From a checkpoint of a small transformer trained on Wikipedia.
Architecture: rotary positions, no biases in attention or MLP.
MLP neurons of a small language model. Each row is named by its layer, matrix (gate and up: input weights) and neuron, and shows model dimensions 64-159. Each number is 50 + 12 x the weight over its row's rms, rounded and kept within 0 to 99. A neuron's up and down rows have the sign that makes its largest values positive.
After each neuron's rows, "fires in" lists the words (lower case) most often at its 100 highest values on Wikipedia text that the model never trained on.

L3.gate261:38 40 56 46 48 69 57 65 46 46 44 66 57 52 38 45 68 57 60 62 42 61 57 76 70 49 36 73 71 55 50 52 52 54 48 57 54 50 58 59 58 58 59 78 49 42 58 46 45 36 43 51 29 67 42 52 44 50 49 27 79 55 47 41 58 53 59 47 56 51 62 53 58 32 42 39 54 55 59 59 21 54 59 46 36 53 49 48 53 32 68 32 59 45 69 31
L3.up261:63 49 27 50 53 51 52 32 72 46 55 77 36 37 47 41 66 46 53 60 51 35 45 53 50 45 58 67 66 47 33 62 58 37 31 32 43 53 47 57 48 42 58 30 37 46 49 57 72 51 35 69 43 31 44 71 26 75 46 33 60 40 52 52 42 47 34 26 65 77 31 49 57 38 48 37 55 52 39 63 40 44 58 55 28 66 47 60 42 49 63 32 65 51 53 51
fires in: "government", "year", "initial", "initially", "single", "governor"

L10.gate226:43 43 71 26 53 46 51 41 39 61 47 53 56 40 84 43 51 57 56 40 47 43 47 48 44 48 28 60 58 39 44 54 63 62 33 54 60 32 50 35 60 46 52 28 50 37 42 59 41 50 54 66 52 35 49 59 56 50 44 53 40 68 40 43 47 61 35 46 36 51 58 57 10 32 66 45 34 41 61 45 31 27 27 66 68 33 42 40 45 91 62 47 58 69 47 52
L10.up226:65 54 31 47 62 37 39 62 55 58 53 49 43 40 30 44 51 48 50 52 40 61 63 51 53 33 68 47 49 54 46 27 42 50 69 53 45 30 53 50 74 45 55 71 36 76 66 48 42 65 43 48 72 46 47 43 55 46 48 40 50 53 46 60 57 65 47 53 69 52 61 71 74 64 37 50 66 35 54 63 47 50 47 68 64 64 40 51 53 28 55 49 41 74 62 57
fires in: "for", "former", "formation", "foreign", "form"

L6.gate87:60 50 31 43 45 48 47 30 29 49 38 74 25 44 58 33 44 53 35 51 36 69 39 43 54 60 26 56 58 43 53 41 45 79 77 55 53 38 62 50 59 42 60 62 55 62 33 46 47 34 56 50 51 62 50 32 76 31 56 52 59 62 41 60 73 52 65 42 51 61 50 46 49 62 72 50 41 41 47 31 43 41 42 55 33 51 57 52 53 37 27 54 45 26 28 56
L6.up87:33 63 21 56 46 50 66 55 29 46 19 63 42 57 54 42 63 38 53 42 43 38 39 39 53 47 48 44 44 36 79 25 38 51 50 57 28 76 55 59 51 42 44 63 55 69 76 51 46 40 51 47 50 63 50 49 70 31 53 73 68 55 47 44 54 62 72 40 56 45 58 47 32 54 50 61 54 47 42 70 51 63 48 43 39 80 52 57 64 25 44 48 48 36 25 38
fires in: "as"

L9.gate347:42 67 49 50 35 50 38 81 57 41 47 48 51 55 68 51 61 56 65 56 42 45 48 58 33 55 61 65 63 35 43 45 49 53 52 53 28 43 49 37 70 57 60 19 33 39 59 54 35 52 46 47 41 38 54 43 55 63 38 70 18 68 26 64 47 27 54 61 51 54 58 40 46 55 72 43 49 41 39 47 48 56 56 58 83 47 23 35 71 51 45 51 53 52 40 43
L9.up347:46 65 52 46 36 37 67 62 60 51 60 42 46 61 60 45 69 47 49 70 50 42 48 56 51 52 62 61 51 60 66 65 65 48 64 46 49 34 59 46 49 59 54 43 31 36 55 38 47 70 43 74 51 53 49 67 55 51 47 61 50 69 41 61 49 44 63 56 52 53 54 76 62 35 49 51 48 45 37 64 34 52 25 38 47 49 58 59 67 47 58 39 35 53 33 35
fires in: "had", "have", "has", "having"

L10.gate383:40 20 56 35 56 55 30 35 38 54 68 27 57 63 59 69 47 53 67 61 47 55 47 49 51 52 39 33 72 47 41 64 37 49 50 52 48 64 54 50 53 38 56 66 77 37 57 51 52 63 80 57 66 56 25 55 49 37 59 64 61 46 31 52 39 54 70 48 21 45 55 39 56 51 45 30 58 47 74 64 51 50 51 56 46 28 54 41 69 46 42 52 55 43 46 32
L10.up383:62 52 27 27 43 37 58 84 65 43 49 53 48 39 51 59 50 44 67 65 42 53 52 69 38 44 47 57 65 35 63 40 32 52 43 44 68 50 62 72 36 62 60 29 47 44 45 51 38 52 45 70 48 49 46 34 47 30 26 53 40 51 63 46 52 32 61 40 58 53 58 49 61 64 63 52 28 54 68 61 45 55 66 53 34 58 67 18 60 39 55 39 45 75 46 62
fires in: "has", "have", "career", "number"

L6.gate210:62 51 53 46 61 33 47 55 39 62 76 61 38 46 38 48 83 30 53 34 55 49 52 52 51 39 25 66 54 58 33 39 56 40 45 48 36 48 37 74 48 51 55 43 35 38 41 35 69 62 43 44 35 55 22 55 46 60 54 37 44 59 46 54 59 28 59 71 71 58 41 40 54 47 46 53 43 54 55 58 47 52 47 58 47 62 66 32 43 72 42 64 44 62 38 55
L6.up210:72 48 43 67 59 41 55 40 48 69 53 50 35 66 45 34 57 49 43 70 50 48 55 42 37 52 65 66 58 82 54 37 45 50 42 42 17 47 58 41 67 44 42 55 42 59 49 40 54 69 42 31 47 53 54 43 47 43 42 40 60 65 34 54 59 36 58 59 59 60 46 44 47 32 49 35 58 49 30 61 62 50 63 45 38 49 40 44 53 51 54 32 40 59 52 65
fires in: "votes", "army", "chief", "qualifying", "highest", "orchestra"

L2.gate480:61 64 51 46 48 24 52 51 25 69 38 48 62 68 46 55 53 41 56 70 44 41 54 52 48 60 63 55 47 51 46 54 59 82 42 58 63 65 28 42 31 52 46 61 73 40 55 31 69 49 74 36 62 52 35 41 42 30 60 56 19 24 56 51 55 57 67 36 53 74 43 52 59 35 58 66 46 47 54 51 44 66 48 42 56 36 53 24 56 57 54 55 54 44 53 47
L2.up480:53 56 57 50 47 55 52 75 33 53 67 65 40 36 22 39 47 83 54 64 60 31 45 40 78 49 29 53 43 82 52 34 63 44 18 70 52 66 41 36 51 58 40 65 55 53 61 52 66 40 57 54 51 40 41 55 60 78 53 49 65 52 76 36 51 65 61 40 36 35 56 35 60 54 42 52 36 52 46 53 55 51 46 68 51 52 35 59 66 42 48 44 56 46 47 67
fires in: "played", "professional", "of", "performed", "founded", "painter"

L9.gate154:60 51 44 65 70 42 45 30 34 32 37 61 62 49 41 44 56 60 48 44 31 39 47 48 53 50 33 73 56 49 50 47 47 71 75 43 43 72 56 54 61 56 48 43 56 45 45 69 49 32 29 49 60 27 38 56 24 38 53 54 48 53 56 43 42 53 68 64 72 42 67 60 54 72 49 38 34 60 42 41 48 49 28 50 45 53 69 56 29 65 48 49 61 56 33 47
L9.up154:45 68 69 61 64 38 63 44 49 36 28 58 39 44 74 59 40 52 67 49 43 58 40 48 50 35 47 46 58 45 33 42 40 61 62 62 52 46 34 48 46 50 55 54 34 77 50 54 27 54 59 60 44 57 51 51 42 33 60 49 58 50 60 66 55 50 49 64 40 51 51 39 35 52 25 59 53 53 59 45 79 35 31 42 52 51 53 63 45 56 55 46 42 48 44 41
fires in: "in"

L5.gate197:50 46 46 78 62 54 59 37 46 71 39 20 51 41 43 50 61 44 35 30 38 25 41 36 53 69 68 72 40 40 44 63 57 41 60 81 52 36 60 48 45 62 58 40 62 59 48 55 28 58 64 65 65 51 60 32 70 27 61 61 33 80 46 66 41 47 38 35 55 51 52 61 44 44 65 36 47 38 32 53 57 61 34 45 72 42 41 53 41 43 41 82 47 49 50 31
L5.up197:40 40 53 47 55 49 52 17 56 28 48 54 73 40 47 23 54 40 46 34 48 50 44 56 57 38 75 80 42 48 43 65 28 61 53 42 48 50 47 42 45 57 60 49 52 61 47 52 42 47 56 42 43 58 32 58 51 49 66 51 48 44 74 22 40 67 68 26 53 56 50 45 62 60 48 68 49 61 59 39 59 55 18 41 40 57 55 43 65 57 59 55 46 59 60 48
fires in: "in", "of", "to", "into", "on"

L5.gate282:56 43 33 54 48 46 50 58 43 35 40 27 51 55 52 32 38 44 60 53 17 52 59 60 42 59 69 61 46 61 63 57 43 50 52 39 47 48 48 60 54 56 22 49 39 42 40 50 61 48 59 71 72 56 51 60 39 56 38 41 36 64 38 50 58 55 47 44 47 68 82 52 56 52 39 56 21 55 48 31 18 39 50 36 53 57 47 47 55 54 53 23 50 37 32 56
L5.up282:58 34 48 57 69 36 66 53 43 70 58 69 78 39 54 70 34 80 37 58 40 59 50 56 49 68 39 66 41 59 55 55 46 69 40 52 51 47 34 53 41 54 41 45 79 54 52 46 37 40 48 50 48 47 35 57 47 26 51 42 45 75 51 47 60 49 59 60 33 55 61 56 63 68 42 49 57 23 68 51 40 60 49 38 50 42 50 52 56 49 42 43 73 44 54 64
fires in: "had", "have", "not", "institute", "institutions", "exhibits"

L2.gate227:54 59 63 79 36 73 74 46 51 62 54 64 50 67 34 51 39 56 49 58 54 69 35 61 46 43 46 54 82 63 71 49 58 40 57 55 56 36 59 58 48 64 75 56 43 62 44 51 50 52 42 64 39 37 29 27 24 51 50 38 53 25 53 33 49 57 61 46 34 63 55 47 43 34 74 45 58 47 36 41 46 41 60 36 51 54 47 63 49 57 63 61 38 42 64 43
L2.up227:65 53 85 54 51 47 35 43 34 26 38 50 46 28 49 45 36 59 65 44 40 27 43 31 56 47 48 49 50 71 48 60 62 60 31 50 52 53 45 51 52 57 61 47 33 37 46 24 21 28 51 31 45 50 39 38 45 33 36 35 65 73 34 53 57 27 62 59 73 35 68 38 54 55 49 37 49 59 53 59 50 66 48 48 76 33 53 66 42 63 46 33 70 53 55 31
fires in: "south", "area", "age", "european", "coast", "washington"

L5.gate115:53 71 27 60 67 53 46 58 38 62 45 67 54 31 49 46 61 65 38 45 53 34 53 55 70 44 32 53 73 49 23 52 42 52 55 59 36 45 44 46 63 37 43 53 57 62 47 61 57 71 51 62 44 60 56 50 43 51 22 72 52 40 46 55 48 45 55 76 67 55 57 37 43 67 60 54 38 60 47 39 61 62 60 49 42 75 42 64 55 54 44 52 52 35 41 39
L5.up115:33 44 54 60 60 62 90 31 58 44 42 59 58 76 65 44 71 50 70 43 47 50 52 41 59 48 46 21 56 59 45 26 75 59 61 30 62 31 60 37 54 53 52 42 40 45 51 52 37 65 44 29 34 40 47 49 51 37 37 38 41 49 58 58 50 49 56 59 24 51 41 56 30 52 62 61 50 57 64 55 58 54 33 65 61 79 65 66 39 59 48 47 58 53 32 51
fires in: "that", "which", "william"

L9.gate467:67 51 44 73 46 47 50 65 55 32 42 44 55 59 53 42 37 25 59 67 62 48 71 47 47 48 46 40 35 41 35 51 51 57 50 51 56 59 28 44 61 44 39 52 61 59 57 48 47 60 38 69 55 57 65 45 60 32 72 41 43 49 54 68 35 58 57 66 61 48 59 52 54 37 37 69 49 36 43 64 55 63 26 67 45 57 69 49 49 57 55 55 41 53 56 69
L9.up467:48 43 50 28 59 58 36 43 51 65 71 51 37 64 49 38 38 66 45 56 51 53 57 51 59 48 39 70 42 56 36 56 34 38 47 48 37 46 54 36 44 43 71 56 26 40 66 35 35 55 53 53 50 57 62 40 59 38 63 42 40 35 65 43 55 34 70 50 44 37 27 54 54 43 48 29 66 76 50 43 57 69 47 54 67 59 41 40 31 48 61 44 65 42 44 43
fires in: "by", "to", "of", "century", "after"

L7.gate282:76 52 83 54 59 47 48 39 61 49 38 69 27 54 58 75 39 55 57 57 59 39 53 66 49 56 32 58 73 74 60 48 57 55 38 60 78 53 37 38 45 35 55 67 61 63 54 29 56 63 32 41 69 46 50 67 48 52 45 55 29 60 67 56 58 30 44 44 58 47 59 51 25 43 49 63 29 29 61 44 44 70 53 65 57 63 65 35 59 41 47 60 43 59 58 29
L7.up282:52 77 38 64 54 39 29 59 48 70 38 64 44 58 67 35 38 49 52 73 49 63 52 66 48 45 47 42 68 51 50 57 44 44 44 62 54 11 71 33 59 41 66 59 69 65 46 34 48 60 40 40 64 59 62 38 05 60 34 66 52 69 40 53 52 58 47 67 62 31 56 41 28 76 46 61 61 44 69 54 51 45 46 57 55 50 64 48 48 60 51 45 38 44 42 50
fires in: "of", "often", "still", "from"

L8.gate416:36 55 44 53 45 50 42 38 34 55 35 37 48 33 57 36 49 53 28 37 72 66 51 28 47 46 37 48 40 54 66 56 68 56 42 55 62 65 35 46 54 42 61 29 57 27 21 32 31 61 52 40 62 42 35 42 64 52 67 44 45 69 63 54 32 58 50 44 23 41 49 70 26 33 49 58 50 56 59 66 49 66 51 61 51 36 45 40 65 52 52 43 64 52 63 49
L8.up416:58 66 61 48 38 52 56 34 71 54 49 68 64 36 59 42 55 58 41 75 67 61 47 58 42 70 54 58 44 59 56 88 61 66 59 61 53 48 43 39 63 39 76 51 41 42 44 44 60 51 58 38 44 29 32 14 70 48 40 45 30 61 53 51 55 36 52 43 66 53 54 54 62 41 43 54 57 66 37 67 62 46 35 52 59 50 44 55 60 52 55 58 39 56 51 33
fires in: "by", "from", "of", "in", "on"

L2.gate117:61 36 59 21 55 52 46 41 65 62 64 54 47 34 67 49 59 41 64 46 48 30 50 57 51 60 43 57 52 60 30 46 71 41 48 74 49 67 54 49 37 46 50 28 73 28 48 49 49 51 49 56 27 62 49 57 60 64 56 41 66 77 43 40 46 46 51 36 47 71 37 41 58 45 67 29 58 65 60 49 51 39 64 53 59 68 55 49 40 74 57 50 65 49 55 63
L2.up117:40 63 57 48 53 70 55 53 49 37 26 56 51 68 26 31 57 40 44 41 31 42 41 41 40 50 52 64 42 64 30 53 75 35 37 51 51 46 32 46 50 35 65 49 42 78 50 65 38 39 52 51 63 68 35 44 43 45 46 38 57 54 61 37 55 42 25 62 51 45 61 57 38 44 46 39 57 54 51 62 66 42 50 45 59 32 77 35 57 54 50 26 41 60 65 59
fires in: "appeared", "song", "appearing", "appearances", "among", "appears"

L5.gate130:47 52 48 50 33 33 68 56 26 44 51 43 45 49 63 34 51 55 39 65 42 58 57 46 77 54 51 33 54 55 56 39 26 45 50 45 65 39 52 59 10 45 38 29 59 50 61 58 70 40 57 63 50 70 59 69 48 47 51 32 54 65 76 28 53 51 67 51 43 47 70 49 45 53 73 60 65 43 71 46 47 38 32 63 64 57 50 36 66 35 50 62 42 52 61 32
L5.up130:49 21 57 54 50 42 49 63 46 46 69 87 58 50 46 35 36 48 53 55 57 51 53 54 59 66 60 53 65 65 43 40 47 47 50 48 44 53 33 55 55 53 52 46 67 59 54 43 52 45 24 63 58 44 52 63 49 55 52 42 66 47 65 52 61 48 42 56 64 51 35 47 49 27 73 66 49 54 57 25 51 56 51 58 51 33 39 56 61 27 64 85 66 49 59 55
fires in: "was", "were", "went", "is"

L7.gate432:45 47 48 49 45 64 52 62 42 31 32 45 52 62 41 55 47 59 61 66 42 49 40 53 17 38 63 58 51 62 46 46 41 64 49 67 42 42 67 34 80 37 50 14 70 57 76 06 49 33 39 42 53 57 59 55 54 46 54 58 67 52 43 52 50 53 52 45 34 17 80 77 36 45 46 52 53 58 56 53 43 49 62 52 55 53 66 55 52 47 60 56 62 50 46 44
L7.up432:31 60 39 58 54 31 75 72 28 49 34 49 54 59 53 50 48 47 45 48 63 58 67 61 39 63 45 66 58 45 53 32 31 62 56 62 53 29 52 47 62 39 57 31 30 49 58 21 32 59 57 47 43 49 70 61 32 52 44 48 52 65 52 38 52 29 66 61 78 57 66 68 50 65 48 43 67 45 52 56 29 42 46 52 61 44 51 65 46 43 47 65 38 36 46 47
fires in: "has", "have", "cultural", "culture", "had"

L5.gate19:42 31 60 61 74 43 60 73 44 42 43 39 59 54 51 60 23 41 60 41 40 45 68 55 69 32 42 57 57 51 28 44 51 60 51 27 56 46 47 44 36 40 65 55 46 49 55 52 59 65 47 29 42 41 52 49 42 60 57 56 38 49 48 41 50 35 39 53 54 52 47 42 33 63 56 61 41 67 70 41 54 34 49 76 55 62 68 46 61 44 53 55 54 35 41 44
L5.up19:55 45 32 27 54 57 32 47 56 45 36 62 51 56 35 31 36 43 47 37 48 63 35 53 33 51 67 37 61 41 49 54 53 47 52 24 53 53 76 51 12 36 56 55 46 34 49 48 51 52 64 36 55 42 63 45 44 54 41 56 62 55 49 55 40 71 58 43 64 43 47 22 47 72 33 55 54 45 28 36 56 57 58 30 61 48 29 51 40 64 44 36 61 44 46 54
fires in: "became", "because", "including", "become", "he", "was"

L10.gate213:42 67 66 63 45 56 56 24 58 73 36 61 80 43 61 44 44 52 54 56 59 58 48 69 58 60 52 59 65 51 60 60 40 68 50 69 58 31 39 38 59 61 31 64 58 34 75 52 76 40 41 46 45 35 72 42 51 52 59 40 33 45 39 53 46 43 65 70 47 48 52 29 55 47 54 71 56 44 28 32 49 26 56 31 48 60 41 31 44 42 37 51 52 54 67 39
L10.up213:42 43 29 38 53 45 54 36 38 55 42 56 48 45 52 70 52 42 48 49 72 67 61 53 48 47 53 53 43 49 64 22 49 39 49 58 56 57 63 25 73 41 80 58 43 75 62 53 53 39 49 43 65 44 59 75 60 33 30 49 60 49 54 54 59 54 42 48 29 48 68 49 61 35 56 35 49 47 46 56 62 58 61 37 61 62 40 50 46 49 45 38 43 82 38 25
fires in: "in", "on"

L6.gate247:37 45 42 51 36 72 66 52 54 40 41 55 48 47 68 48 37 39 52 50 59 38 35 66 53 56 30 54 66 46 42 36 54 22 46 50 45 69 61 55 52 42 51 39 52 48 38 56 34 42 66 62 23 63 44 35 62 47 48 87 46 40 53 72 52 60 48 53 43 44 52 60 43 52 43 61 27 30 38 41 44 56 63 50 53 36 49 31 30 65 44 67 52 71 42 29
L6.up247:40 56 57 48 68 53 40 40 53 21 55 59 51 58 71 46 28 58 47 49 47 37 51 48 40 47 55 46 77 66 40 41 48 56 45 50 51 51 47 52 49 33 64 40 43 43 26 49 63 43 42 61 50 51 56 48 74 32 60 47 50 51 74 61 36 56 50 52 57 49 43 38 58 65 63 33 49 52 18 57 66 66 36 17 46 55 45 57 27 59 45 39 57 55 55 49
fires in: "these", "votes", "by", "using"

L3.gate293:68 46 38 47 50 43 55 39 55 62 60 47 47 49 68 56 49 51 48 29 66 46 50 23 29 65 43 53 49 46 66 48 26 73 65 59 49 56 40 73 64 45 69 45 65 35 41 43 67 48 42 44 50 54 43 47 70 37 18 59 38 50 55 72 53 34 43 54 58 56 56 45 56 42 52 44 53 46 57 66 43 41 48 64 46 51 38 47 52 69 48 39 45 63 48 27
L3.up293:61 61 60 65 56 39 60 43 66 47 62 28 79 60 54 50 50 27 58 38 52 51 46 63 52 53 52 55 42 36 43 49 60 68 34 45 63 52 58 59 60 56 38 49 55 62 51 40 47 27 56 33 48 44 36 43 43 45 17 50 40 56 32 52 59 33 57 74 42 48 37 25 44 39 71 49 35 50 64 39 56 62 48 47 44 37 59 77 40 66 37 57 38 66 39 59
fires in: "that", "latter", "model", "mother", "minister", "council"

L9.gate384:36 45 54 61 55 45 50 58 55 47 53 35 57 43 58 48 55 64 60 58 38 42 50 34 39 27 38 48 22 59 39 35 64 50 38 50 55 59 50 63 43 57 43 43 70 21 58 41 77 41 52 58 66 43 27 58 65 32 55 41 31 47 48 65 47 69 55 61 40 27 44 58 67 32 72 49 39 65 22 66 43 38 61 37 31 37 75 47 53 59 33 65 52 48 50 61
L9.up384:36 46 39 50 30 49 48 58 28 61 55 68 64 61 46 53 35 51 54 51 53 46 47 31 59 65 48 22 31 54 47 49 38 34 47 52 48 43 53 59 31 48 67 59 37 35 77 50 36 77 50 67 28 54 46 28 51 76 55 31 38 47 56 59 47 44 63 56 54 67 48 55 28 30 59 63 42 79 37 53 26 43 48 42 50 55 76 48 50 62 38 37 59 54 61 60
fires in: "other", "post", "chinese", "others"

L6.gate392:42 37 56 62 47 56 71 62 41 60 31 48 42 45 55 39 49 64 57 43 64 25 54 48 27 69 41 58 76 64 48 70 69 60 66 56 68 27 59 58 64 35 33 41 49 48 50 50 65 61 58 45 40 47 45 48 37 33 25 53 54 69 21 66 49 51 55 29 44 59 51 66 45 64 48 65 57 35 49 34 29 35 58 69 54 49 67 40 55 42 58 34 40 38 33 40
L6.up392:45 65 54 54 41 58 52 56 59 48 43 47 43 34 37 49 50 21 48 66 59 45 49 37 24 38 44 48 45 50 51 47 45 39 51 52 47 55 46 52 50 45 58 40 53 56 32 63 40 49 52 70 52 65 51 65 45 36 67 57 63 59 33 48 55 76 54 66 44 55 41 40 44 39 54 45 25 76 53 73 35 66 51 22 58 55 31 70 67 49 46 31 42 25 44 51
fires in: "is", "has", "year", "have"

L8.gate359:56 75 56 56 48 51 68 36 36 51 45 50 29 33 58 42 50 45 66 62 49 64 52 46 41 60 40 55 48 54 67 39 34 49 44 66 49 50 50 52 64 44 53 81 55 63 52 50 45 67 50 40 30 46 40 39 63 48 49 63 56 44 45 43 45 70 72 22 38 45 44 64 51 52 57 41 52 48 42 41 48 41 51 53 42 39 60 65 65 48 50 54 44 44 54 58
L8.up359:34 56 23 50 41 32 78 56 37 52 59 43 29 39 66 43 54 41 59 45 73 62 42 49 53 14 64 47 48 56 56 48 61 62 49 55 48 39 71 39 47 35 55 53 41 54 53 49 70 51 54 43 51 58 62 40 75 51 59 42 57 43 70 60 37 51 57 63 51 41 48 69 41 47 71 70 51 55 52 53 44 36 67 39 41 56 71 66 36 55 41 42 51 51 42 47
fires in: "as"

L3.gate382:61 58 50 53 42 63 64 19 37 29 42 50 56 62 41 56 65 45 52 78 59 56 58 72 50 52 53 66 60 52 58 56 56 65 39 34 54 58 71 60 55 70 61 37 51 48 55 36 58 42 53 33 57 38 62 38 63 66 40 74 58 64 59 44 66 65 51 45 60 55 62 45 66 59 48 54 25 72 35 57 64 29 51 63 42 48 51 53 59 56 45 61 41 45 23 46
L3.up382:60 61 48 64 59 39 54 45 56 58 73 29 64 46 34 61 58 51 37 63 19 65 44 59 47 50 39 26 47 45 47 37 59 55 61 65 49 32 54 51 57 53 65 55 42 62 60 39 38 64 28 33 39 50 81 33 57 87 51 72 38 43 65 35 50 53 42 35 56 54 58 50 59 44 80 53 44 48 44 66 48 47 59 55 30 63 35 69 63 36 30 43 31 28 38 58
fires in: "the", "april", "awarded", "available", "promoted"

L5.gate64:60 67 46 28 45 68 44 57 32 57 45 76 62 40 38 53 47 31 42 45 38 60 66 50 57 15 44 45 72 49 46 50 34 38 55 46 27 34 46 54 55 40 50 60 51 22 34 49 40 62 46 63 57 45 39 63 50 50 59 65 47 50 51 37 24 52 67 53 57 54 68 46 57 38 60 61 61 38 39 66 49 55 33 40 49 37 49 35 57 54 49 63 60 52 46 41
L5.up64:74 45 38 77 51 39 59 53 69 48 34 41 61 44 50 54 45 57 44 53 35 57 68 66 68 55 53 48 41 54 50 60 20 47 57 56 53 47 43 40 53 52 53 63 66 39 55 59 38 50 41 77 54 71 58 54 25 33 50 67 45 56 65 35 47 39 42 41 54 54 57 51 50 49 53 64 67 31 45 57 55 60 53 46 59 47 70 40 41 52 33 52 55 57 53 26
fires in: "during", "without", "after", "in", "more"

L3.gate116:70 56 34 32 39 52 47 41 47 72 62 50 56 28 60 44 57 57 59 46 54 40 55 54 60 74 59 53 54 53 55 43 55 48 61 57 66 48 32 65 81 53 24 59 45 31 66 40 59 46 49 57 42 46 45 56 53 55 41 68 42 52 44 45 36 25 53 43 31 51 53 31 54 47 45 35 46 60 67 51 42 64 51 30 59 73 41 19 69 62 66 58 67 33 53 49
L3.up116:48 56 40 41 42 48 42 47 64 37 51 65 56 54 72 70 53 49 60 55 53 47 51 64 35 66 54 55 59 72 44 50 51 39 74 49 28 60 54 53 71 51 53 48 46 66 59 52 52 43 58 46 55 59 60 46 84 36 40 44 47 46 10 52 51 57 53 66 64 43 59 43 63 60 48 65 53 39 54 56 49 42 42 40 39 53 42 48 45 34 55 40 40 40 52 69
fires in: "released", "completed", "programs"

L3.gate510:64 54 61 34 68 53 55 49 53 41 61 40 38 58 40 55 36 46 42 39 58 70 53 52 36 46 39 25 68 42 55 51 64 53 54 71 57 26 56 34 33 78 51 38 44 57 32 42 63 30 46 54 45 54 35 63 52 60 40 46 40 59 45 32 54 49 59 54 26 46 66 58 53 65 71 62 67 54 33 62 50 60 37 64 50 51 24 35 50 77 53 56 53 65 38 52
L3.up510:50 12 43 46 44 66 64 63 33 43 70 48 49 63 53 56 29 63 46 61 53 47 47 56 59 22 41 68 65 62 51 73 40 54 58 55 59 59 49 53 48 49 56 51 53 66 44 63 33 55 71 57 46 27 53 43 50 53 61 53 39 74 28 60 59 58 59 26 49 48 39 60 38 36 51 59 36 36 37 49 64 52 50 40 41 39 47 48 49 44 32 49 73 45 40 58
fires in: "they", "then", "them", "these"

L9.gate60:59 52 37 45 40 53 72 47 74 34 53 53 39 54 36 62 36 44 47 55 44 44 61 56 41 55 34 41 45 46 56 70 40 52 55 59 43 52 45 59 39 41 40 59 34 67 50 47 38 64 44 75 50 62 31 48 32 51 56 49 63 41 17 58 37 58 44 60 54 60 35 68 54 28 46 32 50 41 54 66 20 22 71 40 24 45 52 40 55 53 52 59 32 64 39 39
L9.up60:48 49 50 55 70 32 36 57 61 35 54 59 57 55 30 71 44 37 36 54 47 51 54 62 66 32 41 56 62 43 84 65 52 57 66 46 48 66 72 31 43 42 59 60 54 47 66 50 44 60 53 52 44 50 56 69 38 41 44 44 66 54 50 66 68 53 57 51 47 65 54 53 38 43 50 37 55 83 41 37 48 46 57 73 51 51 40 63 48 34 49 38 26 46 39 39
fires in: "the", "government", "modern", "governor"

L6.gate323:51 34 53 58 47 51 63 44 37 58 25 70 38 44 65 30 59 60 39 47 31 29 43 64 44 62 50 60 35 52 63 48 61 38 57 54 44 51 47 37 28 44 53 54 70 58 58 36 66 40 43 64 54 57 32 54 52 48 48 41 43 36 74 48 49 62 54 51 62 40 44 74 56 44 67 53 54 42 20 50 47 54 54 48 66 45 23 55 47 51 50 24 43 47 36 52
L6.up323:43 55 67 66 55 50 67 38 81 31 53 58 62 39 57 57 48 69 40 56 41 46 38 57 44 57 48 51 47 42 60 78 36 31 60 58 42 54 25 33 49 41 50 57 47 76 46 47 66 65 46 62 69 47 57 48 35 30 48 48 67 39 39 38 40 60 34 68 70 60 57 42 55 35 62 53 37 43 21 57 37 72 73 43 40 47 32 59 55 55 59 38 57 54 47 69
fires in: "was", "on", "is", "became", "s"

L6.gate349:59 54 28 56 39 36 40 55 49 60 54 56 54 36 34 47 60 24 67 40 50 29 31 55 43 60 39 56 74 73 51 42 61 68 67 60 60 57 34 68 64 36 42 47 63 31 53 51 46 36 55 62 65 68 47 36 45 56 37 40 29 69 24 61 44 55 71 52 38 57 68 49 57 62 69 64 32 52 53 38 49 52 67 57 39 38 55 54 62 39 31 52 41 44 68 58
L6.up349:58 45 38 45 52 48 52 29 49 36 49 40 39 49 23 23 67 71 25 48 61 62 49 58 49 45 76 53 38 53 62 49 35 57 39 26 50 45 43 45 62 50 38 57 63 66 46 55 79 31 47 57 58 49 79 71 48 60 49 61 55 32 56 66 67 36 52 55 55 47 53 47 48 27 62 53 46 67 36 58 41 30 54 57 57 71 73 43 43 55 46 52 53 64 64 57
fires in: "november", "january", "june", "15", "9", "10"